config.yaml
d_model: 256
n_head: 4
vocab_size: 8192
norm: "rmsnorm"
norm_eps: 1e-06
rope_base: 45000.0
attn_scale: 0.125
parallel_block: false
init_std_qkv: 0.0356
init_std_up: 0.0356
optimizer: "adamw"
beta2: 0.98
decay_shape: "linear"
final_lr_fraction: 0.02
z_loss: 1e-05
MLP neurons of a small language model. Each row is named by its layer, matrix (gate and up: input weights; down: output weights) and neuron, and shows model dimensions 144-207. Each number is 128 + 32 x the weight over its row's rms, rounded and kept within 0 to 255. A neuron's up and down rows have the sign that makes its largest values positive.
A block is one neuron, or neurons of one layer that tend to fire together. After each block is what it responds to, as a language model described it from the Wikipedia text at the highest values.

L3.gate995 [176  59 151 131  83 136 156 124 167 135 111 139 107 169 225 127  70 140 155 201 118 169 116 198 128 157 130 139 132 114 155  64 165  56 145 143 144 134 111 117 148  86 110 136  98 158 168 133 111 166 103 131 125 132 106 144  88  94 130 122 143 123 111 123]
L3.up995 [110 126 127 174  92 149 104 130 120 154 158 172 149 167 104 118 116 140 164 125 155 183 125 149  91 126 112 137 117  93 108 137  87 121 147 115 165 125 125 131 156 107 147  95 137 110 114 135 137  74 143 148 168  88 110 164 134 124 120 120  38 154  65 146]
L3.down995 [ 87 163 146 135 166 180  85  87 118 126 154 141 170 172  84 156 107 173 128  83 109 122  66 108 108 175 127 164  10  76 131 134  97  71 113 124  95  90  73  88 125 156 112 138  77 136  94 140 107  44 128 135 106  84  84 149 135 131 129 153  60 115 118 117]
Numbers in data tables

L4.gate546 [107 159 119 141 146 100 147 150  87 171  50 105 129 157 100 152 118  86 135 109 148 107 112 148 130 166 192 137 185 163 148  68 107 128 204  62 157  93 139 120 120 119 167  96 141 165  71 126 100 164 186 105  98 141  77 146 105  88 130 135 134 107  80 105]
L4.up546 [116  67 120  94  95  63 115 137 103 168 190 146 108 142 132 104 171 106 114 169 192  89 128 147 165 107 175 130 122 117  76 117 115 138 130 118 115 107 127 137 154  45 117  99 169 102 152 138 173  65 140  71 119 149 148 117 111 200 140  73  73 176 122 145]
L4.down546 [149 114 108 136  10 116 171 114 102 183 130  80 130 109 121 169 116 118 127 131 118 175 172 170 163 116 102 135 109 126 110  90 110 179  98 113 150 125 176  99 182 132 105 105  68 168 117 126 139 147  98 110 115  63 143 170 113  93 109 108 118 197 144 139]
L4.gate625 [119 147 113 158 103 189 122 100 145  89 177 148 137 121 169 137 135 141 150  56 111 144 122 207  21 142 171 130 153 146 117  81  95 134 153 148 178 143  89 171  93 104 115  85 148 202 156 150  86  99 135  69  69 175 186 140  76 157  95  95 111 111  88 116]
L4.up625 [125 134 148 104 156 124 148 102 109 164  64 138 155 185 136 126 111 100  97 171  94 200 167 164 127 118 170 114 111 101 114 115 167 118 104  90  65 110 127 128 129  87 137 123 120 120 114 116 139  77 144  95 205 136  96 128  85 175 126  69 111 126 135 141]
L4.down625 [121 137 127 141 120  65 127  93  96 120 107 132 113 135 151 151 112 120 119 140  97 144 201 131 144 130 124 188  20 121 163  79 118  97 110 139 143 110 153 122 146 110 127 157  77 109  88 127 112 178 129 152 145 139 136 162 149  85 166 159 191 179 181 119]
L4.gate665 [124 125 134  76 126 205 109 131 124 140 109 128 107 153 159 131 144 157  91 169  37 106 153 120 116 178 132 133 141 173  97 100 128  79 134 135 107 105 176 122 175 132 134 160 116 177 115 127  91 156 135 106 108 159  92 145 142 191  82  88 169  86 110 183]
L4.up665 [102 168 100 146 170 147 175  98 156 141  62  92 119 102 182 152 152 158 205 126 173 151 114 124 138 107 137 198 136 139 131  99  93 145 135 162 162 128  83 171  83 148 160 160 136 133 119 134  97 164  96 121 147 131 128  87  90 130 124  65 104 194  79 109]
L4.down665 [161 159 149 159 139 112  92  89 142  91 153 165 161 135 112  92 131  52 120 118 124  99 147 128 118 123 168 128 186 125 154 145 128 104 112  68 194 174 114 140 160 108  22 141 161 141 158 119 103 110 131 146 144 165 164 142 153  86 164 159 198 151 111 142]
L4.gate733 [106 148  80  78 103 206 145  64 141 178 157 160 140 124  99  73 127 151 158 113 178 143 102 145 108 144 177 162 158 164 146  48 129  90 158  83 113 109 120 129 101 110 141  68 103 156 141 197 122 103 116 132 155 115  68 146 113 193 172 122 106 119 112 112]
L4.up733 [ 90 139  93 127 110 132  95 140 127 193  87 134 122 119 203 102 117 160 152 131 121 194 136 188 144 102  96 162 112 204 124 178 119 134 108 204 125 127 187 131 154 173 147 164 109 139 125 124  93 152 126 154 141 125 150 106  44 169 125  84 134 188  93  71]
L4.down733 [143 133 108 143  83 107 130 150 118 115 100 144 169 125 179 157 153 174 145 122  84 203 172 154 189 109  52 174 125 156 115 172 108 112  94 172 172 131 104 118 135 126 160 173 145 105  94 150 150 129 205 149  95 107 136  91 128 111 125  85 104 150  74 162]
Separators after table numbers

L2.gate222 [127  51 115 119 112 157 136 144  99  99 108 107 114 191 176 139  57 154 125 165 141 140  87 103 119 107 143 131 145 141 143 125 163 116 210 138 144 174 145  83 179 150  79 139 133 115 182 145 182 106 116 171 163 178 160 186 160 128 170  58 114 113  84 164]
L2.up222 [100 160 149 113 154 101 120 182 118  95 148 124  76 136 155 216 112 117  66 132 124 178 155 165 114 107 149 144 120 202 163 128 183 105 211 158  83 174 185 162  84  43 132 105 176 116 129 152 142  88 214 176  87 216 147 120  67  99 134 116 113 148  47 166]
L2.down222 [109 127  97 101 121 148 139 140 122 104 167 113 179  61 111  92  84 119 135  82  92 104 104 124 127 171 153 152 156 147  86 110  92 100  79  39 118  69 170 113 133 138 142 116  91 138 157 126 124 114  98 116 111 125 122  75 144 150 133 108 202 122 109 154]
L2.gate454 [ 86 134 145 125 165  97 132 168 114 154 178 118 148 185  77 138  88  89 102 166 137  96 135 100 119 124 167 126 111 101 168  64 133  97 117 131 120 121 104 121 152 171 150 154 120 148 118 158 113 144 103 142 155 183 136 142 139 119 166 148 170 164  93 114]
L2.up454 [124  97  75 139  95 194 150 117 180  67  89 161 175 134 170 131 116 109 172 116 146 104 125  77  85 151 176 113 152 136 107 160 137 180 134 135 108 151 110 167 132 128 120 104 132  91 126 189  84 145 133 123 150 108  96  90 142 142 136  79 137 114  94 129]
L2.down454 [161 100 153  77 153  35  94 113 121 215 131 109 106 107  91 151  58 103  93 100 125 123 124 132 164 143  89 122 126 120  99  72 128 123 107 148 125  95 151 138 136 143 127 113 103 172  95 104 132 153 112  98 124  95 117 134 150 115 101 181 129  93 200 131]
L2.gate834 [155  73  79  95 125  91 150 177 150 106  71 170 135 176  73 121 183 155 103 141 120 161 100 180 174 166 150 168 148 112 135 140 102 149 103 125 134 148 115 147 183 117 127 101 199 130 112  87 126 114 126 124 163 146 113 131 174 176 145 111 152 142  77 144]
L2.up834 [103 162 157 121 164 156 117 148 188 159 152 120 185 128 145 136 201 137 125 104  93 136  87 146  97 142 155 140 160 133 112 157  71 108 100 189 132 104  72 167 113 134 192 107 108 155 189 134 116 172 107  91 105  94 168 130 106 145 136  86 136 182 103 141]
L2.down834 [ 74 160 172 112 174 109 110 109 125 188 163 147 131 120 124 143 137 124  98 145 105 138 122  67 138 114  90 187 179 113 205 165 150  71 151 143 156  95  64 129 155  84 155 121 112  85  88 209 167 127 149 154  80 140 123 105  63 132 135 170 172 126 149 129]
L2.gate965 [ 85 108 138 129 102 171 203 178 152  97 141  72 194 142  91 166  84 147 132 162 162 114 187  97 146 105 194  79 161 124 134 115 121  98 131 174 142 177 105  71 204 139 144 131 184 121 138  98  99 151 169 168 149 144 102 144 117 181 191 109 165 153  69 166]
L2.up965 [122  82 169 171 162 119 116 102 140 121  51 149  69 141 150 110  91  98 116 136  84 121 111 157 142 145 148 146 131 173  76  96 179 140 128 137 152 110  90 181 149 185 127 124  80 157 116 132 122 107 119  73 156 122 154 124  69 116 142  57 104 132 172 124]
L2.down965 [ 88 115 184 146 151 129 109 139 143 116 167 116 165 133 106 143 141 119  85 118  84 122 143 105 140 199 178 112 255 133  73  87 130 163 107 182 163 109 129 183 174 130 150 130 145 169  92 103 113  89 160  87 109 109 152 130  80 116 122 117 180 129 153 147]
Decimal point in numbers

L2.gate131 [102 116 111 126 130 119 123 120 156 167 104 159 148 118 127  93  85 109 140  82 124 127 136 185 118  84 155 135 139 118 138 123 152  69 120  75 148 105  41 119 208 115  68 141 113 141 148 122  77 204 132 101 120  47 109 182  77 183 175 159 101 135 111 144]
L2.up131 [150 161  72 107 102  63 125  92 160 117 184 126 158 128 126  87 132 143 125 100 124  76 164 122  67 137  53 170 108 133 132 194 103 106 158  77 135  73 109 143 134 115  64 120 137  85 184 123  57 211 139 143 105 126 167 160 123 175 113 135 157 133 137 167]
L2.down131 [162 149 126 108 145 143 160 138 147 132 133 114 101 137 152 138 192 123 117 159 114 118 168  87  99 158  74 126 134 130 168 134 125 110 155 151 119 127 196 165  68 101 164  69 155 121 120 160 140  68  97 133 116 212 131 125 210  71  95 138 149 103 130 175]
L2.gate160 [154  89 109  87  88  94  99 103 111  79 110 145 184 132 104 134 141 126 129 138 104 187  84  93  81 116 166 147 137  75 149 115 106  82 133 119  99 114  84 154 147 155  59  75 120 140 110 148 117 139 170 196 115  98 137  99 139 143 137 141 129 120  67 116]
L2.up160 [148 123 129 100  75 176 133 147 129 143 144 165 127 141 162 112  97 166 142 137  99 173  92 118  77 139 140 104 139 143 117 134 148  99 191 162 142 129 122 140 104  93  28 157 122 176  93 125 192 113 132 152 154 158 108 161  44 154  48 154 156 140 138 139]
L2.down160 [ 76 113  93 156 128 146 143 122 131  88 182 150 142 146 158 143 195 143 172 113 134 120 172 144 140 161 110 122 122 108 110 146  68 142 143 136 123 141 164 145 103 101  99 102 114 115 144 121 111 110 184 161 134 143 170 129 141 162  87 147 161 147 191 181]
L2.gate464 [153 117 131 134 146 185 128 153  90  85 155 145 194 132 123 160 154 151 156 186  96 142  81 134  77  66 173 155 155 112 151 157 186 104 199  80 150 188  89 115 153 119  84 126 135 127 116 147 152 144 182 138 105 154 148 127 125  94  97 123 123 122  78  86]
L2.up464 [172 135  93  84  74 122  91 148 121 138  58  67 146 173 157 150 143 155 151 136 139 180 126 119 115 118 110 179 118 106 145 104 133  30 142 131  63  96 191 151 147 136  62 101 144 132 141 174  85 123 146  99 118 132 110  86 147 172 144 107  64 133 123 184]
L2.down464 [133 164 132 116 172 175 109 104 139  91 128 167 129 122 124 123 101 120 135 170 128 123  98 135 165  73 144  78 110 105 123 101 160 128 126 144 123 178 131 145 101  73 144  95 133 146 147 118 140 144 149 112 101  79  97 169 121 137  89 134  99  95 142 110]
L2.gate639 [158  89 160  79 101 173 134 116  85 177 140 146 134 147 174 117 156 138  86 101 192 198 101 119 138 104 171 153 159  90 105 130  67  76 161 136 140 130 108 151 108 104  32 154 130 182 107 106 112 142 167 161 216 104  61 122 143 161 130 159 176 144  95  95]
L2.up639 [133  67 122 163 163 151  83 176 166  93 153 123 160 123 129 109 131 178 169 103 185 133  90 113  68 144 143 103  83 142  83 109 124  87 104 116 116 120 114 123 190 139  60 191 170  98 107  71 176 114 105 164 124 136 163 120 117 144 152 132 151 141 126 144]
L2.down639 [131  81 101 159 152 144 186 104 176  59 155 140 176 164 108 121 160 132 218 121 135  89 127 145  87 130 104 168  79 155 125 108 154  98  83 148  94 113 111 140 188 153 115 152 151  92 100  90 185 102  92  98  76 158 229 149 114 139  94 111 116 146 132 148]
Election table column separators

L4.gate116 [101 120 149 133 134 153 160 147 174 121 138 134 171  95 125 111  86 105 143  82 153 109 146  74  93 161 131 129 174 108 193  94 156 105 128  90 137 170 116 116 147  63 149  79 150 131 102 126 158 170 146 153 129 122 137 102  95  91 133 134 109 101 134 152]
L4.up116 [174 102 101 100  94 144 122 126 144 113 153 150 139 109  70  88  83 163 171 138 105 174 113 154 128 169 156 134 121 158 122 161 105 127 117 101 145 122  65 150 120 127  99 113 187  73 164  99 194 135 133 131 124 145 188 125 124 148 176 104 147 158 148 122]
L4.down116 [ 90  90 128 135 117 126 106 131 114 103 115 123 135 153 115 136 147  84 149  97 133 116  54  83 125 152 137 153 149 102 110 105 186 150 113 142  72 127 150 202 138  87 142 117 133 122 113 129 140 115  86 143 140 159 138 125  84 114 174  95 162 124 113 117]
L4.gate156 [126 132 113 113 132 175 130 130 141 112  28 141 136 181  89 117  83 121 167 104 123  93 139  90 109 158 126 210 156 126 118 120 141 125 109  48 142 163 129 103 148  96 134  71 127 105 109 144 111  85  96 108 105 161  73 143 116 121 107 186 125  59  71 111]
L4.up156 [143 164 146 158 136 160 184 103 120 129 126 166 170 116 144 100 102  85  92 156 113 118  68 138 119 181 142 107 157  82 136 132 122 160  58 163 139 140 115 129 164  98 133  76 130 177 124 161 100 102 124  95  90 152 133 136 164 163 114 145 112 129  79  90]
L4.down156 [183  91 108 117 210 159 178 115 122 133 140 190 202 130 139 119 134 132 159 127 100 136 124 132 137 168 153 136 199 128 137  77 183 158  70 139 157 149 141 166 154  84 111  75 195  93 145 123 148 142 139 143 189 163 119 107 116 109  42 103 115 102 140 111]
L4.gate246 [ 71  86 112 128 114 181 173 145 144  99  98 189 190 141  77 141 102 114 133 103 122  91 126 100 126 182 125 161 196  96  68 140  95  54 135 108 105 147 186 121 140 124 110 105  83 140  79 195  81 164 140 137 144 118 146 131  90 113 129 167 125  93 155 103]
L4.up246 [102 176 168 153 142 174 169 118 125 157 126  85 177 142 179 166 122 148 168 126 102  99  61 160  67  98 123 100 134 113  91  96 122 106 194  95  63  95 146  83 144 130 121 100 108 159 144 117 116  94  69  89 101 155  81  92  83 112  91 120 110 130 112 134]
L4.down246 [172  97 122 165 131 128 126 112 157  91  93 144 145 107 137 103 115 101 115 175 142 148 110  82  97 129 132 119 181  85 190 138 146  79 156 110 165 153 155 116  78 114 173 117 145  92 127  92 182 106 122 142 188 103 153 137  99  71 165 125 170  88 163  85]
L4.gate527 [ 73  81 135 103 143 159 123 122 122  97 122 128 186 179 139 143  93 116 198 114 144 101 129 128 118 150 113 162 135  75 101  45  95 134 145  90  97 130  81  85 151 135 146  95 164 192 155 147 128 141 121  96 123 117 106 137 169 160 121 207 131 124 142 160]
L4.up527 [103 163  89 163  67 124 123 116 138 164 180 118 121  87  79 146 137 111  79 129 170 138 132  88 119 210 102 122 111  65 122 166 143 122  76 102 113 139 113  84  83 174 108  88 168 118 221  96 172 124 152 121 178 148 104 137  99 151 173 152 129 113  87  75]
L4.down527 [142  99 112 109 102 167 160 102 170 129 123  56 174 120 166 114  87 129  69  97 168 165 109  96 133 120  91 143 117 117 120 194 159 155 154 187 116 142 152 111 107 142 125 117 101  81 166 123 131 102 151 104  99 111 135 102  74 122 155 166 117  66  92  81]
Signed number digits

L3.gate457 [100 121 116 166 139  89  86 107  98 132 157  60 148 133 133 102 121 150  87 188 117 118 166 136  63 101 107  81 161 107 142 134 168  93 162 166 102 227 161 123 179 105 141  80 138 150  84 138 118  57  90 130 139 171 110 101 157 159 119  98 121 149 120 121]
L3.up457 [127 173 173 118 119 187 114  77 112 172 139 173 163 170 190 182 128 202 164 147 103 156 191 110 121 165  99  89  90 185 114 123 101 103 116 169 181 178 122 143  82  94  71 143 155 122 132 137  46  97 104 159 116  95  78 166  94 115  98 126 137 135  95 172]
L3.down457 [124 139  84  90 137 111 136 154 100  93  66  47  80 157 151 107 147 134 146 108 144 170 128  91 154 155 103 113 255 136  92 155  96  97 161  98 161  55 162 120 102  89 159 135 117 159 156 120 107 166 157 145 128 114 109 154 112 139  87 136 124 111 102  99]
Table cell separators

L3.gate92 [150 102 162 121 120 134 145 158 123 146  32 147 142 158 168 137 158  87 187 118 137 134 178 102 157 185 126 156 165 108 118  72 128 141 163 149  93 154 157 143 117 135 137 135 190 181 134 136  73 148 149 120  97 142  91 110  83 154 145 140  83 103  83 130]
L3.up92 [ 61 160 120 172 131  35 146 143 161 116 108 144 127 133 170 119  99 198 155 173 185 119 130 113 170 159 101  87 106 137 114 178  96 128 158 110 146 158 127 104  67 120 183 166 120 101 136 139 154  80 112 105 135 160 140 117 181 124 135 128 175 143 111 116]
L3.down92 [ 79 139 106  84  94 117 146 105 139 128 188 151 149  79 154 117 119 179  78 111 126 148  83 100 132  93 142 100 252 143 127 156  95  76  89 153 121 126 124  94 141  82 162 110  93 140 173 159 130 157 160 145 156 146 111 144 178 127 121 150 168 103 144 129]
Numeric table punctuation

L2.gate104 [177  58  55 121 112 107 134  96 100 131 133 119 144 105 112 105 103 139 171 104 146 157  47 158 140 170 180 152 122 132 139 139 131 112 103 117 153 151  51  98 146 204 110 139 124 130  87 135 119 114 151  85 142  96 133 185 171 136 172 171 145  67 171  86]
L2.up104 [131 181 111 143  84 140 100 169 159 164 123 146 133 146  82 100 209 109  96 120 146 132  91 129 168 158 184 160 135 113 204 105 109 121 129  74 175  80 136 100 106 105  83 136 111  83 125 131 168  94 156 131 144 116 114 137 151 176 116  78 122  95 133 131]
L2.down104 [110 139 120 138 145 111 106 110  98 142 155 115 152 135 187 137 140 122  95 131 135 132  94 182 156 168 127 142  44 147 158 135  60 117 158  95 187  98  91 150 116  98  84 153 110 153 141 134 138 131 142  87 132 124 153 165 161 109  90 117 119 100 125 105]
L2.gate111 [175  99  91 191 155 156 154 145 114 138 137 138 186 112 144  78 117 103 171 157  40 147 181 147 118 162 135 169 147 130 133 164 140 162 104 127 139  88  96 124 133 158 136 101 109 121 177 183 176 116 194  98 151 142 149 115 129 113 128  81 152 148 172 110]
L2.up111 [156  81  90 104 131 121 129  98 110 110 210 107 167 141  88 109 102  98 151 163 135 158 154  92 187  70 118 148 141 103 205 108 160 162 177 116 120  82 179 150 168 139 124 119 158 128 119 128 130  99  87 130 134 166 110 143 192 118 158 140  63 125 156 107]
L2.down111 [171 106 124 179 119 161 126 173 129 167 149 138 128 169 125 141  77 117 173 121  54 123 103 168 119 132 110 123   0 169  99 143 141 128 123 101 126 136  67 142 125 175 137  77 115 151 162 169 121 136  84  99 154 157 163 147 147 111 121  43 157  93 224  72]
L2.gate495 [191  86  81 136 127 132 148 180  66 159  45 104  81  84 119 101  74 111 181  88 126 149 135 189 108 163 161 116 146 178 171  97 123 140 100 149 143 124 119 101 185  75  78  97 124 131 139  91 155 135 117 116 159 114 142 132 116 133 168 190 158 105 186 164]
L2.up495 [127 142 103 113 147 110 111 151 110  84 136 143 101  98 103 127 145 108 119  83 105 108 109 114 143  90  68 152  87 105 149 193  60 178 117  85 135 133 165  93 103 140  83 153 154 104  97 123 158 121 174 155 131  93 132  88 158 181 121 165 104  72 159  98]
L2.down495 [103 146 179 158 188  92  38  89 177 107 208 132 127 128 121 169 104 140 108 147 127 102 123  94 183 114 108 147 100 116 157 161 121 125  99  63  82 161  87  93  98 116 115 147 108 109 110 151 117 110 158 167 166 117 138 130 113 137 104  84 127 142  49  80]
L2.gate995 [168  77  59  97 146 112  93 113 121 162 141 155 199 120  91 115 137 138 145 135 121 120 129  91 194 162 136 140 150  88 236 165 137 102 127  72  93 102 144 112 127 145  81 103 127 135  94 166 111  91 155  83 156 146 115 202 140  87 168 162 139 120 119  88]
L2.up995 [168 131 163 181 102 119 142 164 203 175 158 156 115 165 145 159 100 121 113 157 143 141  97 135 170 150 163 170 116  87  91 109 177 131 135 125 169 104 104 144 110 125  74 121  93 131 183  88  72 121 163 106 103 129 133 122 131  98 166 130 153 178  97  64]
L2.down995 [175 142 124 177  95 113 106 148 169 183 178 132 130 160 122 148 128 100 126 163 122 139 107 151 178 151 165 147  12 110  78 122 152 159 139 135 185 160  86 124 112 103 100 137  82 162 189 110  98 107 172  98 123 119 193  79 133 129 140 126 110 183 103  79]
Paragraph break tokens

L4.gate239 [119 132  30  89 148 115 130 157 104 153 154 111  92 126 147 127 166 111 177 165  93  89 175 195 174 170 196  84 156 146 113 114 174 174 171 137 135 122 136 121 199  94 127 107 163 178 161 112  81 137 120  85 178  89 194 125  91 122 111 169 137 157 150  73]
L4.up239 [ 99 129  79 100 168 160 150 144 105 145 177 113 127  84 143 130 140  88  64 155 134  87  60 140 197 199 145 183 118 109 153 143 132 174  74 145  99 116  64 134 125 122 141 127  54  75 145  90 144 173 148  66 123 106 142 110 127 127 195 173 165 147 115 152]
L4.down239 [111  98  99 109 159  81 113 153 106 133  91 140 173 111  85 136 105 146 101 141  96  97 184 108 104 122 210 164 168  86 125 103 136 164 162 157 152 163 112  69 126  83  91 162 143 116 159 166 154 165 122 115 115 155 131 128  96 124 159 126 133 171 172 149]
L4.gate533 [196 110 141 111 172 123 156 142 149 148  64 154  95 166 135 135 137 120 123 159  81 153 142 177 189 129 158 113 169 106 152  86  99 125 145 125 149 129 106  30 172 134 110 169 179 137 135 103  90 134  98 108 146 128 115 139 159 104 129 156 111  88 174 120]
L4.up533 [103 181 102 110 167  75  87 131  96 114 113 105 164 136  85 158 181 150 101 120 148 148 112 183 169  72 121 129 130 110  67 100 110 143 107 124 178 153  62 131  99 143  79 181 148 141 144 138 145  94 180 143 158 180 125  73 111 134 185  70 143 110 124 147]
L4.down533 [171 112 127 195 119  61 158 170 132 164 154 114 124 102 154 141 175 140 135 163 126 126 140 103 145 104 153 107 222 166 141 104 134 154  79 139  98 145  93 156  73  72 136 157 171 119 135  92  68 146 184 120  96 110 117 166 108 161 127 128 122 119 112 170]
L4.gate732 [145 133  75 166  84 132 137 129 126 135 117 128 152  84 168 108 182 119 129  96 145 100  62 123 155 128 113 159 136 119 163  96  79 140 124 128 128 118 160 101 107 141  70 137 123 126 167 121  84 142 160 107 185 147 183  93  86 123 193 166  96 128 138 122]
L4.up732 [135  98 121  73 168 146 119 171 103  39 100 115  90 145 123 122  96 166  43 155 133 127 127 177 132 117 160 109 117 199 130  91 140 145 127 178 153 119  67 135 170 159 125 145 144  98 131  87 141  67 143 125 158 119 107 136 186 142 161  88 163  97 174 153]
L4.down732 [ 60 144 104 152 146 161 120 129 143 144 146 107 113 172 149 143 124 176 122 161 113 127 166  78 206 171 173  99 171 176 105 102 143 123 135  87 172 111 133 161 123 132 111 142 223 159 168 140  87 152  99 144 116  81 142 138  58 103 153 141  97 145 170 151]
L4.gate941 [146 110  82 135  91 118 145 108 116 134 124  99 173  63 184 134  53 137 137 152 136  93 132 110 124 104 171 121 180 157 118  60 108 136 170 203 165 142 124 127 140 112  93 153 108 191  83 107 132 177 137 150 132 156 105 173 125  79 122 162 135 156 120 126]
L4.up941 [103 104 151 126 148 154 137 102 101 146 152  90 130 107 120  75 114 148 103 118 127 139 122 153 117 116 115  93 148 102  68  88 141 148 123 154  93 145 126 128 156 192 159 150 169 103 162  81  55  84 107  84 123 115  94 136 121  80 185 124 176 156 127 141]
L4.down941 [106 121  96 190 117  89 196 147 129  82 150 141 136 159 114 112 106 100 187  91 159 148 174 153 154 140 153 191 147 141  49 148 164 117 135 157 133 153 153 197 142  91  71 155 173 136 142 140  83 116 150 156 122 115 156 122 212 119 160 160 120 226 150 142]
Separators inside parentheticals